Weights of a small transformer language model.
Size: 9 layers, MLP 896 SwiGLU.
Architecture: RMSNorm before each block, no biases in attention or MLP.
MLP neurons of a small language model. Each row is named by its layer, matrix (gate and up: input weights) and neuron, and shows model dimensions 16-111. Each number is 200 + 30 x the weight over its row's rms, rounded and kept within 0 to 999. A neuron's up and down rows have the sign that makes its largest values positive.
A block is one neuron, or neurons of one layer that tend to fire together. After each block is what it responds to, as a language model described it from the Wikipedia text at the highest values.

L5.gate42,160,234,189,237,216,205,196,241,196,163,243,175,221,236,161,221,257,207,222,237,221,218,219,223,205,175,163,162,177,185,201,177,163,215,127,192,198,180,222,218,162,183,191,232,213,257,187,211,189,229,209,209,215,216,188,198,172,182,194,229,217,212,204,277,240,165,189,182,221,154,232,230,197,206,236,188,182,181,185,146,143,180,186,267,193,184,152,156,171,182,192,239,157,222,212,214
L5.up42,161,196,162,169,251,234,270,212,232,185,274,197,141,184,160,247,178,175,223,230,227,214,262,170,171,214,202,207,199,194,175,164,201,188,222,219,128,179,208,182,217,202,184,226,176,186,195,226,183,231,229,198,219,207,254,193,191,234,186,212,227,168,255,205,243,197,164,183,239,181,183,186,186,181,182,205,276,235,184,163,224,208,217,185,189,192,182,172,155,184,201,288,194,164,177,133
L5.gate212,200,210,163,186,209,175,124,247,189,230,159,192,168,153,190,223,209,161,185,154,196,193,190,200,209,159,213,220,201,179,239,183,178,198,184,211,197,197,189,168,174,227,174,275,223,234,144,173,187,190,251,166,220,228,187,215,204,219,212,224,235,167,242,208,245,208,186,199,229,205,211,134,214,237,231,191,206,203,248,190,197,223,229,174,245,156,154,214,201,199,208,214,235,205,197,149
L5.up212,211,201,202,171,263,212,189,165,216,246,201,160,213,146,183,232,216,239,228,222,203,179,145,217,192,246,197,153,228,202,172,143,224,188,160,187,179,205,247,188,195,158,185,179,220,179,198,164,223,222,229,204,215,193,244,182,184,249,212,178,205,164,160,252,223,154,188,244,216,193,237,228,193,197,188,195,192,189,218,214,211,228,167,250,176,175,213,250,148,221,257,196,248,211,156,156
L5.gate225,180,176,185,234,190,178,159,207,138,196,184,209,242,211,195,188,223,172,205,232,203,152,183,208,144,139,256,177,186,193,206,166,170,207,182,159,157,196,190,181,242,275,140,189,163,200,199,216,219,212,219,212,222,213,237,269,184,216,248,254,221,224,209,237,226,149,200,207,233,188,204,192,197,191,189,187,200,219,263,259,187,212,259,198,267,206,169,194,151,219,151,191,182,171,143,209
L5.up225,230,181,169,172,224,197,269,233,199,126,239,243,221,158,255,235,218,229,218,207,235,223,150,184,197,196,247,182,152,198,155,212,151,237,216,180,207,198,186,173,232,237,197,233,140,184,210,174,241,246,223,245,218,249,194,170,192,242,230,201,181,202,202,127,191,164,179,192,240,218,171,232,218,241,196,183,243,161,223,220,232,159,157,218,204,205,211,206,197,172,206,152,240,211,172,137
L5.gate227,243,171,220,203,172,176,247,205,181,255,230,188,179,171,213,210,147,234,165,154,187,212,198,142,193,240,189,194,189,168,204,208,232,222,217,164,205,194,198,215,184,229,203,225,210,163,136,220,234,237,140,220,218,200,195,201,219,202,232,126,167,213,217,219,240,173,214,210,240,235,227,155,242,231,161,156,241,197,174,171,237,195,218,124,251,267,205,197,166,165,203,159,199,254,193,170
L5.up227,168,248,158,202,194,200,232,215,206,161,125,245,224,155,163,187,231,172,214,222,156,167,228,276,176,190,215,199,199,174,210,261,201,180,150,191,213,219,181,179,224,231,184,180,200,238,217,156,273,220,223,235,181,186,212,170,164,226,223,164,168,216,182,188,197,205,195,139,187,192,176,199,190,215,238,169,216,221,202,223,223,183,196,207,206,204,225,152,112,257,185,204,237,204,214,262
L5.gate249,156,216,161,146,236,210,215,207,173,241,192,184,199,217,214,206,198,162,212,203,218,217,223,204,181,153,177,126,232,218,239,188,138,196,199,145,195,239,204,212,197,154,213,176,187,137,161,219,203,264,213,243,200,260,142,174,179,185,218,168,182,216,143,178,190,118,215,206,197,192,210,200,180,206,175,214,243,205,149,205,221,243,238,214,228,231,238,198,180,236,211,194,211,179,142,223
L5.up249,168,254,175,164,228,203,175,231,166,238,202,232,282,176,197,200,255,200,235,201,168,258,185,220,146,217,196,163,160,185,239,251,196,192,161,181,169,214,277,182,160,177,208,235,168,197,192,252,177,209,199,213,193,217,160,224,140,214,212,204,158,263,155,153,188,148,177,205,232,235,207,182,226,223,154,207,173,123,192,245,201,237,205,212,223,170,225,230,194,189,190,200,248,179,187,254
L5.gate301,225,197,156,154,176,182,193,283,212,204,218,208,223,194,244,214,175,198,206,218,221,172,257,194,196,190,171,223,180,151,199,200,135,182,234,181,239,150,211,210,262,228,157,204,197,164,218,170,190,191,231,170,170,194,189,191,169,191,238,190,239,190,243,194,211,180,209,194,189,160,201,160,173,193,198,159,239,242,255,169,198,225,223,196,206,162,203,218,213,221,203,197,200,214,241,180
L5.up301,173,219,194,200,178,223,201,260,201,162,195,170,194,187,169,150,200,183,179,183,160,188,221,250,184,176,237,149,195,187,188,255,196,186,247,243,176,199,201,173,206,218,167,154,225,199,237,183,226,235,241,202,211,215,219,174,184,181,202,271,204,178,276,222,250,201,222,212,248,194,175,200,184,190,177,176,179,202,176,164,165,215,223,188,224,195,176,210,193,209,259,177,192,215,248,215
L5.gate455,192,238,141,223,180,148,189,215,184,204,232,188,195,179,234,240,208,191,231,167,223,260,217,236,150,215,238,196,166,205,178,175,248,170,206,216,211,241,234,183,209,241,251,171,199,139,234,205,261,233,207,215,232,220,226,223,170,238,225,158,209,237,192,197,191,175,233,207,204,224,240,214,191,192,154,202,242,180,206,179,243,222,196,164,247,186,214,170,165,188,211,124,234,148,147,152
L5.up455,211,210,159,246,233,234,171,163,195,133,255,232,155,157,183,249,207,203,208,219,158,170,233,197,222,179,248,181,225,198,201,162,217,187,220,198,244,217,185,186,234,204,156,240,161,127,199,188,160,277,277,141,245,254,192,192,173,204,184,243,196,197,235,210,220,173,172,212,181,198,179,166,184,220,264,231,202,165,231,204,240,161,259,226,270,203,200,209,194,236,208,247,201,194,155,189
L5.gate556,212,206,173,146,258,214,202,168,193,196,241,224,156,135,189,190,190,174,197,198,185,178,248,243,172,196,169,187,233,160,149,160,166,231,206,207,167,169,211,211,236,273,179,167,185,209,184,172,278,256,209,229,199,244,184,198,180,170,221,229,243,160,230,174,235,176,197,181,190,176,246,175,153,233,161,157,221,210,188,200,188,177,270,170,224,166,191,252,189,228,217,229,166,246,194,166
L5.up556,233,193,123,215,184,236,212,173,255,214,149,194,169,200,202,192,208,186,226,173,157,142,227,192,213,221,192,188,192,133,175,169,219,186,182,239,194,165,162,238,197,215,151,192,199,190,213,178,184,203,210,214,210,236,188,222,192,248,222,177,192,166,231,238,245,180,168,192,188,204,225,242,175,245,194,179,158,176,224,152,235,225,171,213,197,194,194,211,187,179,223,185,234,187,189,157
Description: Different/various-type quantifiers. Quantity or variety words before a plural noun, strongest for different and various, also other, several, some, most, two.

L3.gate236,134,146,223,202,181,224,162,228,221,225,188,157,193,189,164,180,212,225,211,146,232,192,236,150,183,135,220,167,238,163,235,208,116,200,170,152,186,201,156,260,204,246,203,257,231,191,162,171,234,175,230,240,223,212,171,200,199,228,221,206,221,241,193,215,175,222,184,192,208,121,181,239,173,211,183,237,188,197,238,225,135,182,179,185,205,193,185,213,168,195,208,205,188,177,250,206
L3.up236,176,171,197,203,168,217,195,228,208,231,204,205,245,170,163,181,192,213,196,147,210,196,195,195,144,213,199,226,169,169,207,173,221,216,195,232,154,193,180,205,237,210,207,224,169,199,171,188,224,183,180,259,213,212,226,133,200,172,201,171,265,220,218,221,186,224,205,232,165,211,216,219,182,219,139,178,225,228,164,191,248,194,203,209,202,181,206,275,172,239,198,186,148,245,220,261
L3.gate249,162,159,196,216,228,174,203,170,153,221,235,211,189,181,188,210,218,179,206,219,217,170,188,189,253,216,263,210,190,198,221,196,249,208,214,265,288,166,188,222,198,236,176,174,161,231,160,205,241,185,238,257,191,182,158,172,182,203,213,208,186,245,249,171,221,189,233,202,188,189,173,196,206,203,157,156,174,202,213,225,233,230,166,178,241,159,171,157,214,196,246,234,190,209,213,159
L3.up249,166,186,230,204,183,177,207,199,193,213,230,211,233,167,203,179,216,199,185,189,150,187,163,184,217,211,191,208,194,230,230,189,253,195,186,169,197,205,174,285,187,187,190,224,195,213,166,200,255,190,188,229,185,155,193,205,181,233,174,130,228,229,242,196,169,237,207,203,166,181,176,253,203,209,119,169,220,148,253,169,202,221,211,143,212,200,172,229,201,165,246,205,174,198,183,208
L3.gate402,231,168,238,158,191,222,129,188,177,253,185,201,210,232,209,202,221,232,219,164,134,172,189,212,211,256,202,217,184,195,189,184,166,177,235,204,227,182,201,220,197,182,185,262,175,173,193,216,210,156,165,266,212,156,197,203,177,188,162,222,168,191,192,161,187,208,176,187,166,186,212,200,182,163,171,180,180,145,222,228,199,208,170,293,277,151,158,201,235,180,150,163,183,185,226,136
L3.up402,181,179,226,173,207,181,153,178,136,183,209,227,174,185,171,174,212,183,163,197,177,170,230,198,214,211,185,222,170,228,127,183,151,159,205,180,220,131,199,218,239,197,277,181,214,167,189,161,270,183,221,228,255,129,156,204,158,248,155,181,237,170,222,169,240,245,246,223,178,206,177,215,190,216,207,161,196,157,158,168,179,190,208,187,203,236,149,206,218,215,223,168,138,234,225,147
L3.gate582,176,177,199,192,205,218,167,196,144,235,214,172,179,221,188,190,189,203,210,212,210,196,228,211,205,219,206,170,194,221,269,200,171,210,126,191,272,148,201,209,245,168,210,225,194,240,210,175,215,242,201,193,222,200,213,130,199,181,236,244,221,235,204,206,165,203,174,202,166,172,137,201,194,199,200,242,177,223,150,215,208,240,157,208,214,202,199,191,201,180,198,208,234,208,183,255
L3.up582,237,160,224,228,183,236,146,211,196,229,237,216,199,222,180,180,222,189,222,206,190,200,158,196,208,189,156,186,193,209,199,158,221,182,178,241,182,192,155,220,232,187,208,188,150,193,212,166,181,176,205,164,200,172,203,195,199,186,192,227,194,190,211,159,135,227,165,152,237,150,210,208,237,204,182,194,220,213,242,225,235,270,195,230,224,225,164,174,261,217,185,198,193,164,186,178
L3.gate736,178,204,224,207,210,175,186,215,213,223,165,177,200,190,252,174,224,213,250,253,173,160,169,254,153,165,152,188,215,241,200,206,194,215,179,182,202,178,213,153,221,233,220,189,188,243,260,210,189,231,184,199,166,194,199,163,209,169,207,237,237,220,237,267,207,168,159,205,192,141,177,254,216,200,195,186,168,182,178,218,138,193,167,225,223,223,177,209,168,189,201,233,221,205,195,193
L3.up736,160,182,220,254,211,171,179,193,228,165,162,207,228,181,214,240,173,169,203,156,171,189,196,223,245,183,187,171,196,199,183,182,181,258,160,164,173,200,152,213,194,241,154,214,166,230,175,195,211,199,209,187,197,217,180,183,186,183,220,211,209,236,200,177,198,195,187,245,254,170,234,201,223,236,218,242,172,227,216,227,175,154,149,170,211,169,198,206,162,222,226,155,140,161,197,236
L3.gate801,246,204,279,217,201,183,189,208,212,189,200,223,218,166,249,186,222,189,181,222,186,242,279,214,279,186,179,208,181,195,117,190,201,277,170,178,182,187,251,196,168,212,212,205,156,186,227,224,270,182,221,169,180,195,165,209,193,200,183,160,218,207,196,177,217,218,212,162,193,186,218,197,223,168,256,205,188,205,242,196,235,224,237,132,190,196,202,224,259,143,231,214,193,197,179,229
L3.up801,219,187,205,252,212,132,217,255,193,173,188,227,219,129,222,177,153,221,260,155,177,217,179,211,213,205,230,192,161,190,239,254,221,230,210,194,172,154,229,203,193,212,199,177,231,226,208,251,191,151,215,217,231,215,175,155,205,206,212,210,217,217,217,226,229,183,122,184,183,246,155,186,207,178,203,180,169,223,205,192,236,181,178,218,197,243,196,164,182,155,204,165,219,225,168,213
L3.gate830,189,154,207,220,178,141,183,185,170,183,276,192,252,172,179,175,201,180,231,211,153,204,229,165,231,255,162,238,227,196,216,186,200,186,143,171,214,175,180,228,191,226,159,241,176,216,194,255,132,180,187,203,215,254,241,172,238,201,177,209,223,195,204,277,150,151,185,185,226,195,124,240,215,228,196,235,189,218,228,185,146,203,166,240,148,225,187,263,221,162,197,126,206,171,245,216
L3.up830,236,181,254,176,247,217,165,186,252,214,241,215,173,172,167,200,213,156,200,198,217,141,214,221,255,251,244,206,178,211,215,184,223,181,165,209,190,217,190,174,237,222,182,179,207,164,200,172,246,230,147,246,214,146,174,234,275,197,263,146,212,159,193,179,193,149,237,222,197,238,213,181,216,203,178,186,223,201,221,210,263,175,227,244,199,244,215,181,244,213,167,176,220,191,221,215
L3.gate841,138,162,194,169,183,134,184,236,269,187,207,218,179,159,150,204,176,190,181,234,291,166,221,167,242,162,179,185,201,209,166,185,157,178,211,194,280,208,234,208,152,248,155,195,165,238,213,193,224,165,224,211,183,199,140,143,206,193,236,179,189,158,199,208,211,232,207,225,177,181,158,187,140,194,181,218,138,199,212,194,192,228,183,191,207,203,160,200,193,230,212,210,224,213,159,194
L3.up841,213,177,199,211,259,216,191,192,243,178,209,202,198,214,145,188,237,199,241,206,223,161,202,247,232,166,203,201,169,165,225,231,185,251,197,192,271,135,226,222,145,195,197,148,239,184,248,181,231,201,149,236,175,209,170,182,252,172,227,185,194,231,246,228,172,193,151,237,235,210,174,228,188,174,238,216,191,201,142,235,225,238,200,172,207,202,154,147,183,172,227,170,144,207,207,173
Description: Statistical and tabular text. Tokens inside number-heavy passages, such as census age percentages ("65 years of age or older"), election and sports table cells (42.5, Career total), and decimals.

L3.gate5,175,161,202,176,176,205,171,231,200,156,122,193,226,195,166,240,246,231,193,236,152,200,243,259,223,180,185,154,210,206,163,179,213,245,181,197,182,179,213,207,240,186,175,251,187,201,201,203,186,178,204,183,192,181,203,181,174,238,253,161,231,191,220,164,231,210,188,205,198,194,186,210,158,239,236,230,149,199,181,210,236,220,241,221,273,207,184,178,175,189,180,201,224,163,195,206
L3.up5,172,203,153,215,221,214,150,200,147,238,176,196,160,188,214,196,173,142,203,218,192,194,185,179,228,234,183,150,229,202,217,218,215,238,200,243,197,219,226,188,217,218,167,233,234,205,151,251,237,223,207,177,168,212,194,174,218,197,217,196,189,184,207,140,176,191,132,162,223,184,190,213,153,206,171,160,232,150,204,155,228,222,252,164,219,184,229,188,202,211,194,177,216,211,132,154
L3.gate76,148,179,194,218,162,175,154,206,175,187,208,211,177,182,201,239,200,278,210,228,265,174,225,222,252,228,194,123,204,153,204,186,126,206,231,198,191,198,199,201,150,172,174,205,201,184,252,246,209,208,180,225,175,166,214,183,193,190,212,163,177,165,219,182,191,172,202,209,243,218,164,199,185,185,198,186,202,205,148,194,215,191,169,199,205,185,188,140,156,214,254,145,155,214,211,211
L3.up76,139,189,194,181,209,230,179,212,219,196,222,192,187,171,198,224,167,188,258,185,195,237,193,220,153,191,238,243,228,235,184,203,152,213,179,170,179,185,208,187,208,207,260,214,213,152,193,199,175,221,193,140,202,208,205,197,190,216,209,217,217,189,231,230,202,194,201,251,196,201,230,174,152,161,247,168,149,185,190,181,200,198,276,186,199,142,173,251,186,264,185,207,260,150,149,191
L3.gate288,215,220,205,166,241,180,199,258,211,195,247,171,198,247,180,233,185,221,145,191,240,207,169,122,235,185,209,195,243,211,210,185,199,213,189,219,223,210,241,179,173,191,145,230,189,209,207,205,97,184,149,167,214,160,214,207,171,203,216,193,175,264,213,175,170,218,217,174,199,223,116,175,210,210,191,167,186,208,207,216,220,204,180,188,164,200,214,196,219,170,208,218,186,204,260,250
L3.up288,182,220,219,148,179,210,225,204,263,170,217,223,203,206,191,146,202,207,203,173,226,234,192,224,166,240,208,210,198,184,208,168,204,254,201,210,139,225,192,206,213,193,204,161,241,206,266,230,275,209,214,206,247,213,214,158,182,146,211,219,214,177,190,174,169,181,189,198,251,187,180,240,245,151,239,181,200,255,176,163,180,188,202,156,256,254,176,205,174,241,247,162,246,218,199,187
L3.gate350,240,232,224,224,192,159,174,169,193,203,133,187,231,186,253,211,248,203,256,221,241,203,189,237,186,207,186,190,232,191,249,243,187,220,126,198,181,247,229,191,190,169,268,204,241,207,145,195,195,212,197,192,200,174,174,165,227,214,222,207,227,216,201,200,191,185,189,174,187,183,205,203,165,213,189,183,238,102,177,217,243,174,168,201,298,199,223,189,247,159,160,187,186,184,205,184
L3.up350,162,183,178,191,237,176,220,176,267,218,177,183,222,154,137,209,214,185,182,203,167,202,248,208,192,222,149,201,219,207,232,209,183,222,157,211,177,235,236,261,215,209,217,236,228,197,135,202,210,181,207,132,166,244,192,200,186,193,224,260,223,173,246,253,165,220,144,204,180,196,140,211,205,228,205,215,182,179,208,226,149,214,183,165,176,224,217,205,166,177,155,220,169,233,236,192
L3.gate389,211,209,210,193,219,175,201,217,197,253,240,135,184,217,235,226,219,185,152,147,215,208,179,184,246,217,191,209,176,206,238,182,201,219,138,164,151,167,245,269,220,182,177,200,171,166,132,161,214,230,181,214,221,212,207,162,204,223,173,180,272,222,174,198,183,223,171,202,238,182,159,184,187,201,200,201,152,198,184,217,207,281,255,138,202,181,216,170,152,191,192,227,215,265,197,173
L3.up389,182,227,170,207,209,245,225,278,256,187,202,224,169,248,173,223,214,179,201,163,206,156,222,177,231,198,165,253,151,270,225,208,180,218,230,221,189,195,188,188,224,204,208,182,186,221,125,190,209,200,190,231,246,187,274,151,215,167,78,185,217,217,208,172,198,233,207,219,202,134,144,237,174,165,205,139,177,201,237,235,256,236,249,212,235,154,249,195,250,213,231,216,218,190,193,198
L3.gate505,136,197,206,189,205,78,171,190,195,179,207,213,247,171,246,218,162,218,180,180,206,209,220,179,176,216,202,154,188,210,212,171,248,153,185,178,193,269,187,191,212,166,188,235,165,177,230,224,220,209,123,186,177,258,134,141,178,204,169,257,191,163,224,198,175,212,154,216,265,185,185,150,215,221,201,233,243,228,174,191,221,211,184,187,201,199,189,235,181,194,183,198,179,186,239,211
L3.up505,175,216,212,225,160,208,182,233,199,214,225,217,227,187,158,237,167,235,204,218,177,222,259,241,200,206,213,253,183,258,194,257,157,203,190,202,212,171,190,149,229,208,209,148,183,226,178,232,221,157,201,212,195,215,243,213,169,183,200,196,211,159,204,132,224,226,204,178,156,204,201,187,213,196,215,128,239,175,137,193,217,176,206,203,222,164,212,130,157,269,205,219,226,168,220,203
L3.gate667,162,176,159,241,265,116,217,184,153,235,220,187,224,177,162,211,196,176,199,159,198,171,240,191,207,244,170,195,228,158,182,144,178,225,152,227,191,205,205,181,203,176,209,175,198,242,195,175,219,252,218,125,195,243,164,199,219,155,237,212,194,166,181,226,129,159,206,165,214,192,210,187,190,191,189,168,247,218,179,162,249,206,246,131,192,201,218,208,210,184,178,183,278,217,174,178
L3.up667,186,193,237,154,196,161,189,170,167,199,204,219,189,210,224,217,229,215,198,171,135,182,228,239,192,203,182,236,219,180,175,195,174,192,137,142,214,191,200,163,276,203,226,212,238,236,215,259,179,222,169,193,196,173,236,162,226,205,186,220,207,231,185,215,185,194,191,220,168,226,220,236,168,191,241,175,247,192,221,182,172,185,176,219,175,238,159,220,177,167,217,191,214,142,258,213
L3.gate732,219,213,164,207,170,202,201,171,193,163,220,208,166,208,205,239,207,240,186,210,160,201,195,214,226,196,179,176,185,195,164,177,207,211,189,171,228,189,228,192,181,184,182,199,136,162,245,216,230,209,159,210,187,226,219,194,207,176,190,199,196,192,186,210,174,229,237,237,231,210,189,182,239,193,190,132,194,234,186,209,209,164,253,173,217,154,141,172,226,236,207,231,185,161,221,189
L3.up732,174,254,264,193,186,194,207,243,203,209,149,213,259,179,182,251,212,189,175,216,173,216,233,240,187,184,260,212,178,215,134,207,205,209,170,190,175,223,235,172,216,247,232,202,123,215,234,209,242,169,243,181,186,211,216,167,197,172,175,197,229,206,250,189,214,256,233,210,170,209,188,233,173,222,192,134,135,255,125,182,227,171,212,218,253,229,204,134,159,241,197,233,196,201,221,171
Description: Post-preposition function words. Words right after a preposition or passive verb, mostly century digits in "in 18", agent "by", and quantifiers like other, several, number of.

L2.gate27,189,177,159,152,211,165,141,228,248,209,199,229,221,163,220,196,214,209,256,262,236,199,172,243,232,219,137,117,189,210,216,237,167,166,249,166,174,189,206,215,250,209,217,214,258,218,188,247,185,205,199,210,201,211,186,185,160,202,205,220,212,219,213,195,240,209,193,223,195,169,246,265,154,198,162,177,203,170,204,244,199,238,197,169,197,161,168,217,204,153,201,211,156,213,158,215
L2.up27,196,156,148,202,166,258,145,145,195,226,162,195,239,222,232,238,188,212,210,190,158,196,171,185,168,216,167,191,189,206,142,188,201,184,254,185,177,179,161,239,229,194,128,224,219,203,185,177,197,183,249,199,192,194,198,265,214,211,217,189,216,262,190,216,216,154,182,194,184,234,212,227,158,259,209,191,171,168,207,255,209,258,183,201,223,150,191,221,154,216,166,173,224,227,210,152
Description: Quantifiers and comparative modifiers. Determiners, quantifiers and directional words opening a noun phrase after a preposition or comma, such as other, most, several, north.

L2.gate749,188,206,210,198,205,189,185,178,196,245,266,219,209,222,233,161,169,219,206,182,182,214,192,184,217,231,223,208,192,129,160,162,152,143,146,198,215,183,205,226,161,180,197,153,222,225,212,221,243,196,161,200,210,253,185,206,222,212,172,147,170,168,203,157,151,171,156,195,234,181,168,235,226,241,207,226,174,235,191,177,146,203,179,164,198,225,213,231,186,141,161,174,250,196,281,217
L2.up749,224,221,205,248,162,184,138,198,180,214,189,239,195,176,161,241,285,229,217,195,217,216,224,260,217,220,174,190,179,198,204,213,191,231,182,181,170,173,214,158,231,197,235,173,181,268,195,199,189,147,201,150,187,168,183,182,171,149,258,227,168,216,202,195,197,227,193,196,180,162,176,247,183,233,230,181,195,124,206,219,194,185,235,207,235,230,198,202,212,210,216,222,171,189,225,214
Description: Predictable formulaic completions. Highly predictable tokens inside set phrases and templates, such as the 2 in km^{2}, of in board of directors, and table-header pipes.

L5.gate101,149,181,214,156,161,130,138,178,135,212,218,154,239,183,218,162,262,239,189,216,208,145,177,204,233,223,222,199,243,149,217,178,193,273,166,169,211,189,168,189,238,249,206,224,183,172,184,201,231,227,206,189,232,197,126,194,195,162,205,174,199,191,200,209,224,178,184,171,224,150,171,182,179,171,188,203,129,191,195,202,197,183,194,211,239,191,201,265,194,246,240,249,180,175,231,175
L5.up101,226,199,170,242,202,187,199,262,202,160,175,207,229,212,165,239,190,215,170,153,237,150,190,225,242,208,211,194,177,239,198,181,185,190,200,236,213,181,146,184,157,211,211,211,223,230,172,151,169,180,221,221,161,132,211,177,216,196,234,204,189,199,254,210,148,239,210,209,190,197,207,256,206,190,161,180,223,181,219,174,179,192,200,188,181,211,144,197,209,160,170,195,221,219,189,206
L5.gate397,183,196,284,198,200,221,140,214,134,208,202,162,223,211,199,227,209,252,168,209,213,158,171,218,148,192,195,184,218,236,215,189,127,220,182,229,273,180,220,222,205,202,203,176,181,211,186,213,216,176,216,196,242,231,169,160,205,190,202,189,211,192,256,173,224,229,184,254,220,212,256,239,206,223,204,228,228,190,177,174,215,260,130,191,177,207,187,233,155,162,191,193,197,214,241,214
L5.up397,144,192,198,140,245,240,209,229,229,193,197,189,142,249,245,169,166,172,148,179,208,165,242,235,212,113,185,219,167,184,236,202,190,227,167,246,180,166,151,242,185,270,178,189,233,177,254,182,209,206,218,250,154,178,202,233,192,183,178,233,199,193,171,227,186,212,182,197,173,233,193,213,167,183,227,150,175,244,255,210,214,197,222,237,222,172,211,223,217,198,254,196,195,243,194,184
L5.gate489,142,200,205,143,205,222,243,214,218,186,190,171,195,200,206,250,215,235,201,202,207,187,222,180,179,174,233,169,207,164,235,203,180,260,203,193,251,191,177,204,174,187,176,206,157,166,168,212,226,205,257,291,218,208,185,233,189,178,198,146,205,245,192,162,256,213,194,176,197,262,200,103,200,180,243,210,227,183,259,225,200,171,190,204,211,163,262,224,152,171,206,170,214,203,187,169
L5.up489,166,252,218,188,195,238,166,240,185,251,195,244,137,204,257,211,214,221,204,211,239,201,222,217,180,220,261,161,190,156,199,182,220,210,156,152,186,157,168,201,203,238,190,160,192,235,197,213,223,197,160,225,195,236,236,176,123,204,204,216,202,176,170,214,218,267,242,239,158,157,279,200,198,229,220,220,200,180,204,195,188,153,214,190,200,160,194,205,224,195,200,171,153,240,157,162
L5.gate549,118,171,186,113,190,170,219,182,167,211,188,221,223,192,224,167,173,207,215,202,221,212,225,212,147,190,209,197,204,213,215,184,133,268,113,203,228,196,142,256,191,209,222,274,222,199,180,199,194,228,180,226,176,203,229,223,173,221,139,198,227,225,206,207,213,208,217,223,216,223,196,208,253,162,227,193,207,179,194,234,186,186,197,169,190,183,235,213,264,206,225,185,177,256,219,198
L5.up549,209,172,203,178,196,206,203,219,242,208,224,209,216,153,165,165,213,215,171,201,183,191,174,198,196,206,187,191,236,208,260,147,191,162,279,240,230,235,185,183,256,222,165,209,182,201,176,157,221,197,190,206,177,199,151,162,188,221,212,176,210,244,232,258,200,226,167,151,167,207,189,198,211,192,188,205,288,200,219,199,253,215,172,230,230,181,232,217,176,225,186,193,228,173,207,244
L5.gate560,153,172,215,265,182,204,252,236,189,199,166,166,173,206,208,186,224,171,209,191,172,242,196,213,195,252,215,187,188,189,212,158,241,203,209,193,254,130,192,212,218,169,141,184,144,219,197,149,209,160,229,216,193,232,210,173,235,191,145,210,188,187,204,248,152,194,185,220,210,173,133,265,224,266,175,189,209,204,171,192,184,204,192,188,196,252,141,218,139,190,207,169,168,214,192,161
L5.up560,257,184,206,177,171,145,236,212,186,217,164,179,153,200,205,193,189,191,245,245,209,244,212,221,153,265,169,207,156,173,224,177,232,182,207,195,242,163,200,230,207,234,221,143,181,200,238,200,217,226,220,241,202,193,246,205,206,211,203,207,197,210,144,189,193,167,135,231,175,238,173,171,210,234,230,178,171,220,183,233,185,177,197,179,240,168,182,238,202,213,151,170,140,226,150,207
L5.gate628,208,188,169,180,195,239,235,207,201,209,183,234,234,200,252,197,159,180,196,161,252,152,216,196,227,217,257,244,202,185,240,181,157,179,198,216,213,223,161,262,191,170,214,179,174,258,160,182,213,200,227,258,197,219,180,179,166,191,216,186,186,187,176,218,205,168,168,195,207,190,221,137,240,248,200,173,252,126,238,221,160,153,219,192,209,215,176,186,242,188,185,197,234,188,177,171
L5.up628,182,194,177,233,165,181,209,200,183,243,210,171,190,184,188,197,161,218,182,192,228,225,178,180,145,210,205,193,214,199,201,235,167,223,196,182,230,160,198,182,173,214,199,206,226,174,214,157,254,238,225,259,190,178,206,225,193,235,239,230,242,201,165,179,161,234,186,200,232,203,137,187,259,281,213,160,148,214,185,221,155,251,174,168,235,192,219,205,202,204,201,174,163,216,217,223
L5.gate763,207,206,189,182,171,138,255,250,221,186,208,184,194,155,180,172,211,194,194,212,221,204,221,231,236,183,190,177,182,218,174,225,206,241,189,156,286,167,274,206,201,212,226,224,199,217,200,155,195,183,192,263,156,226,136,223,200,200,229,154,236,173,248,195,229,180,139,206,240,223,135,164,217,134,248,204,193,203,197,195,230,155,226,221,181,132,182,227,225,188,195,217,134,229,264,245
L5.up763,165,187,212,150,137,198,222,182,165,196,228,241,152,188,162,182,212,166,225,189,245,170,208,225,181,201,184,178,245,143,227,229,162,189,179,178,243,199,178,219,186,174,195,249,248,246,191,209,165,197,198,272,207,237,148,230,209,175,257,170,173,172,219,204,162,236,256,204,224,209,188,156,211,154,175,210,233,208,261,202,157,249,237,227,221,193,200,119,181,231,200,194,189,260,201,224
L5.gate817,195,181,245,175,205,206,258,206,227,201,137,221,201,199,186,219,227,177,230,170,234,213,235,206,255,158,228,170,252,175,244,208,125,213,228,209,268,191,237,203,227,213,177,184,218,228,200,161,219,183,223,182,213,191,139,204,223,204,192,207,217,215,153,243,210,252,206,199,184,161,201,147,213,251,200,177,185,180,223,235,215,201,178,180,211,211,174,230,192,194,199,232,174,183,280,167
L5.up817,119,235,272,219,190,152,202,192,243,162,185,203,180,221,225,233,162,171,212,177,203,196,202,224,214,185,149,200,226,190,199,200,165,190,156,170,242,223,197,168,213,209,251,224,148,244,167,185,228,184,193,190,184,203,204,156,163,157,159,212,172,206,202,235,185,225,197,192,162,202,183,168,140,209,228,215,154,173,184,227,165,240,204,183,235,181,161,169,234,195,155,164,212,149,200,196
Description: Statistical table and infobox fields. Word pieces inside field or column labels in census, climate, election and sports stats, such as Dens-ity, humid-ity, V-otes, med-ian.